Weights of a small transformer language model.
Size: 8 layers, width 768, 8 heads of 96, MLP 3072 GELU, vocabulary 16384, 69.3M parameters.
Architecture: rotary positions, tied embeddings.
Training: a variant of Adam for these matrices, 554M tokens.
MLP neurons of a small language model. Each row is named by its layer, matrix (up: input weights) and neuron, and shows model dimensions 64-191. Each number is 500 + 25 x the weight over its row's rms, rounded and kept within 0 to 999. Numbers have three digits each.
After each neuron's rows, "fires after" lists the tokens most often just before its 100 highest values on Wikipedia text that the model never trained on. A number after a token or word is its count.

L2.up2210:500512475513482515481490457493517480495512492493506495516482501526466518527496484491503501486492511467510487506522546530540522482467476492435508471530515526500468544541506490487498462505499488500463533510478511497466499511518532512459485511493540491517498502485498548472476462568523460503543489534480513516510506467457484534492523496516501500497484475478526501503508510510486512520521
fires after: " in" 21, "2" 17, " " 11, " In" 6, " to" 6, " Later" 5

L2.up369:497466462492503522528511459499534464502521536483484479498540442477493491481487519531449514497530504478489535514466463419541536480516480489469469476513492468540527492509578485488508498502507481509502520495469469502536532518471495543455482505478484475545473516485491505455506506534486501478496518493477526482485506498511516506488452492501487526517502545486453477467444505554527488508514
fires after: " " 79, "–" 14, "\n" 4

L2.up2561:502502469530518496489472433473542471478497510496466486449500449515485512459488477502458487568537510506497495503517480509521501471505511513523488462468503475491492467497518524471519491460510481514469514515505517545482522551510511499502511476543464501486513507501502489521485461476504499478497499477516526506501495445538495482512451476470491496507536511514468501522492532521503474482524
fires after: " " 23, "1" 20, "é" 9, " Rock" 5, " Nin" 4

L2.up1677:485510484464533471469523513452516478514510496475467555480495497537505459463486539461482497485473460467518485482479485464516524452487466505529519497494542521482519526491508529497500519498509469482529485528511503513512547486497524545521486510519482486531525505476505476531514500494514501467501532509506505528564506513513502502525475488503480530505533470466474498549462500509554504517541
fires after: "|" 45, "0" 25, "Men" 4

L2.up782:491508504451485503453488484482482489502490505480495518447534489520443488528503494511553505489490525511496463512518501498534509483463505479478538504497535479486501501523533474479479522468509456510503497503489514446520489546494502497490481495486502504515459507512505501484456516500535497493528474465523485548553499489459522557480498474488459504487471501478515515475495494468489498507491
fires after: " the" 51, " " 9, "1" 6, "The" 5

L2.up2701:520494494480485515541501532489555450518493489486469485476487489535467505498500514505547453484514516483560530460503492531524472478499491508536449456517491506546519506520455498501471508492480468506487504529500498540537499525464449480454469449472484507507490541464497493521538463498498528530524461543546496533503504491509478512536489516501505508472476528457489483504484492559527493552494
fires after: " " 22, "–" 12, "|" 9, "\n" 4, " has" 4

L2.up2926:497543487474474528510505490484523487495512516470505476485521478518466537482517465484523508522482533500506506462518531452486498506506510511498513519535531506464435512517517504435498483480497510526495523496514501534478513524514499503476458483498500512531489523523463518502504510518527510475457492496507488520509508508515465458537528496542494525459485518472514467507476435551536512556486
fires after: "," 44, " in" 7, " United" 4

L2.up2681:535493513484491500472490529484483460493485544507527490501517468498476481531520448560490502460460499515510464488484497565468511508434499488487506460521496523465469501503476522478447512481507486492437478555494484475471473529499495485466488505529510486445493465498516506522518473524466517487520457495466542520478536499523509475496519483508521505485479518478534485490491492512535489501503
fires after: " " 29, " |" 24, " W" 16, " (" 4

L2.up2835:491441449494513505513488454497494465527521484449454500474511490501459527437516522528503491484507503461503491501495525502529504472474503514493552541503507514491501504504528504510508491523479472516506494473498512521494492551455532471496485475488487479535499471472463507529503480497526489524486514530502466508520502502498501497500536471515524539529502512465500523521481500486503476517511
fires after: " the" 23, " New" 12, " The" 7, " |\n" 7, "\n" 6

L2.up578:504515491455490471562530482448525503500506502513479531496510476516552523467494513482483488480501490534471443458526472493521503522491514475492499455480487463498481471524494523461513509488495511504462524498458473546537504526515485502496525448582471491521486477502545479523459494465518521490483533548461530550534473478496492501480444466484488526468484530489533511549489520503503522469523
fires after: " the" 47, " The" 8, "The" 6, " ra" 4

L2.up1631:518520466507469479517500474483540493496513526472476535510496477521559481497505512477500489514487482488541447498502500480509498487514490480518532499544478470501492545474487498480519500489496507511466487524525525486502523475485436538470496491535457457498511459481518562498493513495465523498489516474507505489477488519501511517522515491511540481540496490466551506497461523505517528487514
fires after: " |" 19, "1" 11, "2" 11, "4" 8, "5" 8, "6" 7

L2.up1184:483532497496516495507510468470501537534490503475501518490504517485503481484513516476531426488515471482502470467497492466502508514486507483509516471519486562497505467577543509488503509501480511448501463457482497479509490499518519516518508527514453516520490534464521486478487516489474536504492495488518500485542470472476513541508499473474521537525510498522482525500471531457525522498509
fires after: " |" 27, "3" 16, "4" 9, " −" 6, " +" 4

L2.up754:505447508497497509528485476482527470527509499434523491484500494497443494451494496493511533509509510498511468499513537501533506483492490519516509445536506553507494521486528528485508501518462529564474515468477474481523475519485500523504480496522437506523500513512494539515497535516480523456528510538511547495524471501516487551465485495491511540461465507441489517536498494495466510498531
fires after: " |" 48, " medal" 11, "," 4, "3" 4

L2.up1439:504544528496513514495515489516515478527480489474486485477526479476445477533523494503497492513482502473497463514495496510524478480501484486545461504492487531496479502491450457492502445488503487503472431495525509527504559532566540512447527533500486487533495515492489509519484478476546447483506443528517473528503479517507502525530512502544547540474529513462464495490468532522526524495503
fires after: " " 45, " /" 18, " Party" 4, " |" 4

L2.up422:487513458466513524456488487515479477552518490492526476485511508509462489483517505550533479493476529456533443506503510471485485482509555529507533543562543524515467463511473523479486517484537449470519449530506476460484455494545532494462482506504488498508468457490543478513462517514498487476485491463495512486551496532509499508495506507516527518511529504485508472558467429474494493496512
fires after: "1" 37, "2" 21, " " 16, "3" 4, "0" 4

L2.up3071:508520499480491499513534511489517515535484498493511505490492478544464503479479570499491542505503501454525484507503547511479539513509509487507501504475564520503480546484535451520492484554454527488471448474534478516527524516524469508479516524504486476496490526508539531515468445499483482482496517483497543522487519471492496496503530515468506522472491486511486504527499499517524497472528
fires after: "0" 20, "2" 11, "6" 7, "4" 5, "8" 5, "5" 5

L2.up2116:549505525457528510505530441507512505490512510477514480486503483505488517439527535534472491523507525481475530465488515531476464535480525531536521515519496514541486457528510519480505505479470537527506507518487495474490505506480528467523542470519527498505479488499478491505471470503549508489502462519497482491455481506508504505525489509498524513504505547515450502537495521466484472526507
fires after: " made" 19, "\n" 11, " served" 7, " on" 7, " promoted" 6

L2.up2901:495512513454528524505457505529523512518481508475529496503496516520488488515490498477508538487476481507533481522481509507464505468505507468496472511526520516546492518513503529493534490511501523523483488486510505501522527447498568563497467504542459493487489474488526519458528452511474475482536516453509517464482522499462543510506470518521538494477527477492531523529485520532489487540582
fires after: "." 33, "\n" 9, ".\n\n" 6, " He" 4

L2.up2696:491499501480502509467466516492501535498553488486458519513475517489463507443519499479486457470517489492525501486520530520465504523493508500486517503497480482525505498515535485512555495488465479509507483483450466539491506509505508504489483525517478450474508512462472539457492483490529498519483543533512469505494519491505517500543491477505483500467484507486452486537477502477479512477505
fires after: " " 34, "1" 19, "0" 17, "2" 11, " |" 10

L2.up1815:499510504486538469541497445434510477486530509495506430476500508476545511511518480498527458530484506495469494426492483487522471485479467485520473515508508513494498525511499444438456477490457500470506508490501544499486502530525476496463553488529514520495499477520527500500489463504442520499483469518496490521586471461497546476487509523491492505482495486483447483489487481531500508497501
fires after: "." 15, "," 15, " \"" 13, " (" 6, " it" 5

L2.up2213:475495498468484473493496484511492505553522468513509517470497494511543486442493520467470486527482481492541524507500490474494517469494447536544484442512502503512492524474548509489502471485526529489511519479504498542505513499496471515423536534493508493484496504494494517496515453571476513514506486504477567495491486532522477562497482444470525487466498522524524484559503517514491497549514
fires after: "0" 22, "3" 10, "5" 7, "4" 5, "|" 5, "6" 4

L2.up379:535501513519465503552505479500531520486536531496502506481489490534520463516482500514457477558505519531471505549514493516493513479474491462496532478525515582499473488483522509492503480493544497467490484469482536474493525516479472524548460495524478498445459524492519488472538508481470540491502526536468535505542513492498529506539504480511512551496519527490449501534504492506495519577506
fires after: " " 49, " Ke" 5

L2.up2270:519467496520522490491534454523521498524476513498537493490525506471501481549493531495508456459484493490478506498486461524485510433466518476505519540574464521473485511516496510494502529511511482474479490467506526508505538487471502542445512511541483443528513491521522476478504501531530486515479464516461495483524523488525467518470527503511493535523491471445506497496476508478524515474529
fires after: " the" 22, " a" 12, " The" 9, " their" 5, " first" 5

L2.up3018:524497490518473481509476498486517489506511535497531503490481474489526483473494525499480486575477489477481545494485486480574455482502526460460483500495485481492518531505533486513515489460521465494528547527478524534520506509498447492474474483501487501524458506470439550456502463539507467499520460523490497524494493541547474446513504518510485525488509534506508474519472477543559475489484
fires after: " |\n" 40, " " 10, " S" 4, " M" 4, ".\n" 4

L2.up1853:494480533463540511519485450503563471490463549533460501513506461486508472442508483502512488505542486483502501477528541520491536517510477542477454493505517506541518477488479526517464481474534518511508538488473461473491523524490463514502506443549481483515485514504547473478503470553541508513516453485502543518505525469494514452530503509509501508487500493483547533497497477491504480539490
fires after: " |" 22, "|" 18, "-" 18

L2.up2303:557488472510516479475598500473498527524478512480485533489497501470505480486511485523505515497476494509475418500486520503552454506450512500532547529514474503471474495505523485494536523496509568510556476488490509505475498513467470490489507516525481478504510481524517465520487460522507524508481490506523533514461552519530523507473532516481494493509498521536487501453498512497523501511496
fires after: "9" 26, "7" 12, "8" 11, "6" 7, "4" 7, "3" 6

L2.up438:541500529446501500516484496505555477523505546523508511472494477524483458538511517477487467522482488508507508513511541507436457491491495512536501528518489497467485489513548503500495498469521498505492490475522511479499534507486547539519531513525549477527515530481526477513513524530472474537472531505512523432505508500499478478505484493504526523515552517507471472526472517485536496489543
fires after: ".\n\n" 30, ")" 13, " was" 9, "-" 5, " is" 4

L2.up211:454486485530464458488516549494531470492453547492506513509564531553470491480515477506486530462469485558513509556499521498524519472502540583486498453507468565495486473473490507500524483468517558499473505468534542511451491517494507511474479491500496480451505500491514521477507499501525512541562492502571526519473503526540477523560487513517495560489502499500532530504489509526515486517530
fires after: " " 53, "8" 5

L2.up1075:516488473475506489501443494434492466535456527477521468509529506482475525505458532515542500505507500490472529522483467470485523424478554515490511549571503527499501487515504505479492507534471508507499504523513475562516466453449511499482517529524502470505485499533524516477519491524526512463487491477472485484529507473536505510498487478494470475508519486484497495518473509445472504516555
fires after: " the" 36, " The" 8, " a" 5, " |\n" 5, "." 4

L2.up1695:494502522500513497503478533514541518485477487504547513490494470538494485464518493518440493499496527534520522486477473533501536431508473481460524563527533502509512510507499535502509546506519529487515457498503468478504545509518497483536516522518527481515513480517511475514465481502500520487476519437493508534501506488512546498527517509491523518503513497489506479517487501539544532472503
fires after: "1" 33, "9" 17, " Director" 6, " $" 4

L2.up2391:489486510474489465499496481489519495543486504491472572457515492481488469492519532481469475499496508449507514486506457490482461472494512472455519555523521490520470465506502513461510536537496510501479483515515491509498521521519546495486505469517494502501503528502517477480529504489489548508493536487462485518510489474469499499543463513523489503485471503505482485524500484487510511522452
fires after: " the" 35, " New" 6, " Los" 5, " San" 5, " The" 4, "The" 4

L2.up1194:501519540464523482515522498480519445514536502495493491445509471479524513503504493508522493510502493480493510523532460463533497529506512501505535484509495506532506516474510490524505526488465532551486471518522501487524525503517483505449490483479491426490496501494542549510493479539485482502488518491516501466472521453485489489473505509481500502502491478458495480507490480495488495487475
fires after: " " 60, "°" 9, "^{" 8, " (" 7, "–" 6

L2.up407:495502450461481504469514509450486484536504510459516546529508542491462459509526568528495466513521506490490510476453491501450526487493506471527505490562506563460527517469504505509475545530529463494487441496487535457494519521464510478501509518570474485528498458499500529504486477498535499494457508520538502507518510498540521496511476470496491465491518487474472507518494508462562505490489
fires after: "|" 37, "-" 31, "\n" 6, " |" 4

L2.up2029:541485504511562495500485493447520502518507483494508483484499474471503488506522518433493511521497481498511464499489532478500536509445511482495519484511486489531532478495510496467453519474497463526498500576496474491496489529543512519501519512527476518558477545512528485495532489520474459457516479537451512486498500503479482519497532504516516516446526516542504477509510511507521508504515
fires after: " " 55, " following" 4

L2.up922:471492507498541477508495540499535501493482485502511495528495466466510515499554478523535494523484527462494505507507490505476501483481497551493500485494544490505501477495510476447473483521469498469425458525536519483525510523493491488486474475517477524447485446484463533511466502541513526510485499535560532512519484515504482486549502483502527492503461513527495505511511467529481514529519
fires after: "2" 19, " According" 7, " directed" 7, " by" 7, "According" 6, " hosted" 5

L2.up2232:512496505497546459569502462489498506513494567523499488527555466471496500502536508484504504510478485509472498520513533502503507499492523508449449494497490523506518518501510504491528537476500495538475536474500519535495563496496460491516535512554486473482484508459489554484509460514477491507497514485532491523467536475545469498508463476554477539487486531489481523526501506526531532479555
fires after: " " 60, " medal" 11

L2.up1868:474517441473537495536492496497487506517463474471460476533484499487487481480499473488542457494496510487530490475502495490517501491494462418497504453501481499487509499535513537479430491493506501548527485481496500489474545535509519509502526502539500537488506531483487496532478483488488495496509483499502452565549481490555508478502483505520518509509519514488465496510491527525476527489531
fires after: " |" 26, "|" 10, "\n" 6, " Th" 4, " medal" 4

L2.up1451:515515484504497476511494489500494522525472493466514540490528477504507470510546493494477506525517516525513529521503534471511492466491536487485551474493458518525479523452554449550498520509500534521471469476528492478544528528500507522495506493505507454505472501485541504490503508466481545496505481513497503530446508474522477478492503493509473553507511508476526540510486494464505480527542
fires after: " the" 38, " first" 9, " one" 8, " second" 6, " was" 6

L2.up873:519503491494538492521508525516520539525513530478458489502484499481477501458514546518495458508519452517523486543504464449536503522504497500505534486504552510532465511568495502492500530517514470521489502505498513481531485506492522481513535452507498543483481455491487555490488441478482481516500497502516507501499444520495525500540500481483498553505515507491469521527468511497489462513539
fires after: "," 23, "." 19, " and" 8, " was" 7

L2.up2156:506487484525529489509498505518492504526512518486508494527497459499493447496525540506493458485487493492498503498503527501492475540467494458463520521526503477527479495517510496490500554480493469487476512501496508505496550504477509500489470488553504473558418516492497478475482507531500490509489521515518461529545515484465491485510498485487500493509497530492523480501486547525497493492510
fires after: " the" 39, " his" 7, " The" 7, "The" 4, " and" 4

L2.up1513:512467497479531488488499517500513479532547519496479547505490488464460497480510506544487501509492488489466485460478496503518468514458493522490487521514491505484496432469507507498512533470498511456501506537511465490471506496511490490514488500557484482535504520487499498519523506504516505503477492528506513504494501509486471542526462535482541532521486531517470505472516496491484485531494
fires after: "\n" 27, ")\n" 19, ":" 10, "0" 6, " |" 5, "-" 5

L2.up3031:517498485427499476533521513474538541534563546495523524485492460497470500457488481475500490483527435495514508518516473489520545516483484486558535445532474496522492431481496504494512501501507500481506522492464457477484504534485515532504452410510525498504455519515506508492543500484542550544517522526532501485512498515485525494504495501455516493460507548472483518553467481486508455533492
fires after: " " 50, "-S" 6, " Liga" 4

L2.up2103:507487497483537502497547491517502508461497511452524475467516534485517488499524460501495502486493485506519481489497449487515544477469509498491455502522537517480484549507458477544489433503520523505525487518490511505524506529471479525479508494488454489528478488495516562503498497490522499533481511516517476528495506486531548492510529487545518551495524487559510523507508523545502477491500
fires after: "," 34, " \"" 9, ".\n\n" 6, " March" 5, " October" 4, " August" 4

L2.up3029:507485508501476516523494481530535492499473473475504490480492451527442491492526521492475508512502510510519541497489464496535469446489505523540520492517482481525462483493492494503513550475557529503434493524469499523528514517482475467480510471563485498537494480518504499500526479507579485459476484470482544521484472460538535495564466538505491499473500505445511522506503531551508527493562
fires after: " " 39, "–" 9, "-" 5, " Def" 4

L2.up303:484523473479481490536505464480536481516517492493512481495510509510477512503531511483534516531510508524516513485451463499498542512516504493510509493520472517514507481539542508519472522534473490489483479475483500476525519518482484520482461486530467475450475524484518496517496475482477470485515484522466500514518511459497498538510494548485506507489505499472527524520491493558497495502520
fires after: " (" 16, "-" 13, "\n" 8, " medal" 7, "ov" 6, "\n\n" 5

L2.up1248:509453465514479497491528500503519497483470523472509563531532453521500444469555496489453524506506521448517500482504522549462507479490518482475577511496516510512501446473496536476509516449532469454489505560496516457510466488480523478491504495544487485512464442480502514431498509541540531458488507498574533484509528548510496468519486482461515502452487482520502469463484495564500514503480
fires after: "1" 34, "2" 31, "0" 28

L2.up767:535544462475506505484536521481515478483440521470510492452528503519488438518504483510510488509498472513496454497532501505511520518475486531487488484530466506518475513492526521481511483524468510539484487517484497513503501492466514519532487498452482429509468467499504486471472516514510506468490512473509511542549473462530500519482470445528544520489532505444535510471484495514512541493511
fires after: " (−" 21, "0" 21, "+" 8, " m" 4

L2.up1755:525488539496467518464525527470470500490533489488503502506519434494503523455513520454505425505480478457500491461532479523484468508493529496492543480481474511524483519547519526498524507475474493496478510496489500473522432548475496483481545480467500495499486449506498506505492527507527494488472462499496473508487501526500450516486439475469495527533508496518482475496496512537492448490497
fires after: "\n" 25, "0" 16, ":\n" 7, ")\n" 6, ".\n" 4

L2.up1647:525523499523524496520548509525507507485543532459540502526518547506507503513509476532509511450491466513489472503521517477529513534494529481538489515506488499475483485518491495473510480471500537502496504470513517497526475538474517460470514512502488479521491556517483565518476471502527504482521490497502482541513463479478545499478490489506492552513529518498514477510520490533499473480517
fires after: " " 33, " |" 19, " to" 8, " took" 7

L2.up144:511532504468503485511540493495533516496488513498473480484490515515466514535511490521526484497505508512481479522513463502542470502495478510505483461525518559482485492518494472477446525515498509503450475524514510479505486490498486506503486509505508526488457495488528497497498507481484529499553508499460502556546495541521477498553541480467512512529470500522528507533502499539506484496552
fires after: " |" 36, ":" 5, " Stadium" 4, " was" 4, " \"" 4

L2.up1911:538535481485480462476532481524513472546471513477531495483537490530462478477505505599501502499508509477546478509486532467473476507467500519504519549521513493510479493478503455504471489483492482517510467495556485508480531527476512481496496498520515484522497490495489508511482464487503535555500527460523517527501513460496511514506506493511543479496512496481487505603511482476533505505519
fires after: ".\n\n" 26, "|" 15, "-" 12, " •" 8, "\n\n" 7, "\n" 6

L2.up583:528501524444453489524494535503509489506516528510492527503526528529484491477503479492442491525538487509542498477559479481475437505457463516538508513494442499509503453466529488521454469512484472476455436540517496539525501505541527534478537510447474483512495500455530504473466498511500495463498464500519487519498503521502511440518499511504507490497479509527475516505482493492496499533512
fires after: ".\n\n" 76, "\n\n" 4

L2.up2518:457440534475488486527491477427534492529459520489528494459502517483477481480476492492483514517475475463521488473506514472511543519495495535481504496514510522481519498520524514515516526510521504499478518494447504521506479532515455520442478501552505481504512529485507470497491501519510500503493488511474531541499549502522495498515500523523502518514500504523473556521513508458514521507518
fires after: "==" 36, "Early" 8, "\n" 8, ".\n\n" 4, "International" 4

L2.up1507:483506498513467533504499519519471476521530486521476511480498469520475524488529476473422522461514526491486466513503538477492511501459527412484522528494508478487445528528473520505512534486530499493484460475505523515517492461506531509496519508491465514550457476502512498456502495498493480506449498506491488486494535532492487458517514517458488491473479489548510438515473450469497519509487
fires after: "1" 18, "2" 16, "0" 14, "9" 14, " the" 4

L2.up1375:517554482493497435476478506502455532495469534470484530490531489498484508509500489520527506468443482508502463492476508519536509502488497486531491483537487515518505509482504430493489507497472510506471480504506504552495434509520518474504474494502516470496473536511532480485515495490494560494499505459491519511484515474496525554463496499466496534514504514479539506540510475458511470513525
fires after: ".\n\n" 35, "\n" 7, " " 6, " on" 6, " |\n" 4, " |" 4

L2.up3027:513510473500506546471510520436489465540472544515521539484516462532487473480551512508495513522544462548510520518469522517460530488515498485500527525484487491492473460486552562512459515521443483538433473514477513478510562504512545537474513523498532484496543504491550491451501480522501537503460527505500533489481516534504515492497503476497501487521500477499467458497480475462497478523496
fires after: " |" 51, "-" 15, "\n" 8

L2.up1930:470507521481531505475511504467513520480506482499480473450481516514488497493520540456511453528476536513500497471525515493555533503469493512457485522501489509517519522514470489508500445468505517516516505503473492524493492507511502504535513489536530522563526516468510539496533478535530451528506500546499480499490522512560518498549463505504515537509553481506457494516494538536484514513534
fires after: ".\n\n" 36, "." 17, "==" 13, "==\n" 9, "Critical" 4

L2.up1026:497523503499546516505468530513483536498458463466511475489517515523503479491512507505528493505460509514516502508500511475485503485498519510565472497511492498465484514528508516481490511502480523496475465517481510502475491510556501542438489499506519523487448474473504516506527504506511505524537490511481491522522514522514510490501490491547507487532545482511510501517487515472489549533518
fires after: "0" 24, "\n" 13, "." 12, " ." 9, "-" 5

L2.up1178:479490483447505482480540464482509488489483480475470506494504505497452463466512513523481535538491466470506497453499508486484503511472546478520513512488486531500557491486524535501490527494538513510551479533519500481503524580470497498519512499502443510539484511492515503526513483522505533525497480460546506517540533494508503508495524501473532449491524490518444515520493490468513526540566
fires after: "\n" 32, "0" 22, "|" 13, " |\n\n" 10, " |\n" 5

L2.up949:551471504504488508471464475474533459503515523504447518472472485470494506482488488545513472487479436528474493509504519496514505492493480516475504519489457486472482501472506524477505518512554494463496490499530517517492502519473504483506487502532542491475478510480476488443501488476486525481502511541492502497513493485529486529525450490483505507476478515498487440449489505499497521499534
fires after: " |\n" 46, ")\n" 20, "\n" 9, "6" 4

L2.up783:502487475509485526483500462482502521487480528482542520493474473495512477519494471472537549523512470503487506502503519463543465522462504492495491449502463484507504469507480502461514506472490502481529507505494520487505479523514515497486491487500496543488507524507508497499488484545536505471503475527506543535478537504475490477514548442509472490497480543518523505494481485503490485541498
fires after: " to" 29, " in" 13, " of" 11, " and" 11, " early" 9, " late" 4

L2.up2374:511501521495500494521540553523460497450502493475521470512516508528485495509513484484456479520501476519561532497486488491498523471482463477482494561511545510509448455503479481510498534498523525483495446548478517467473491501486496511455479486490495521517475457488529505439498507503497524502460488519506477537578507529537523526526457485483468529461513523522468522548485514542521511523522
fires after: "." 28, "2" 23, "," 7, " In" 6

L2.up2002:523474441505499485507507501482472513517531515529468508533536479521522515487501516510475515505458438523504517481459454497470519509495519505511494508554460497513528462462509489504528507482540515470487511500490533550501486529505491544465490503494514441496468513490513527484475469510521522468511522519524490527515528481501495497498490525504482533502514510502510544548519519507520472544526
fires after: " the" 23, " at" 10, " a" 9, " for" 7, " most" 4

L2.up2446:488463470427512500506495473471505461541434522532504480491489476530555478514530476502508515519491490443485535494515479510493478515513522490501527484515489512515473481446503485485519531487532502485481508542520518499521565430522495547496501540488501500497490459485516482506522487506510496466503494528476538495467485496546463492490492476492479455498535522483503503508477475551541506518503
fires after: " " 66, "–" 10, "/" 4, " and" 4

L2.up2871:495537525477494474522549551483465500513499512479472549502507485497531475459504480542547503507441535462501494507470514505484565509528542468518510513493450502505522458459491480486509424521500534544476495500493508560537504519535494519521480497473449528483494499502502471491463464484489491473520462520486486500492479466495500515532498505500533469512486572520475493505501515493488478539471
fires after: " |" 50, " /" 17, ";" 7

L2.up2297:482506526510483505497471487502542497527505489512487505470491482519498488508510512481482472528535502450477504472515477464497540466483535463505516552557516557483466535529510500490519503493508517470506466525496515522537486494517515525510539506491457495525484461517554514466510496534525539534451489470460498459483493509527493458529526515469490493501486476508530508523504480477473464536505
fires after: "2" 43, "1" 23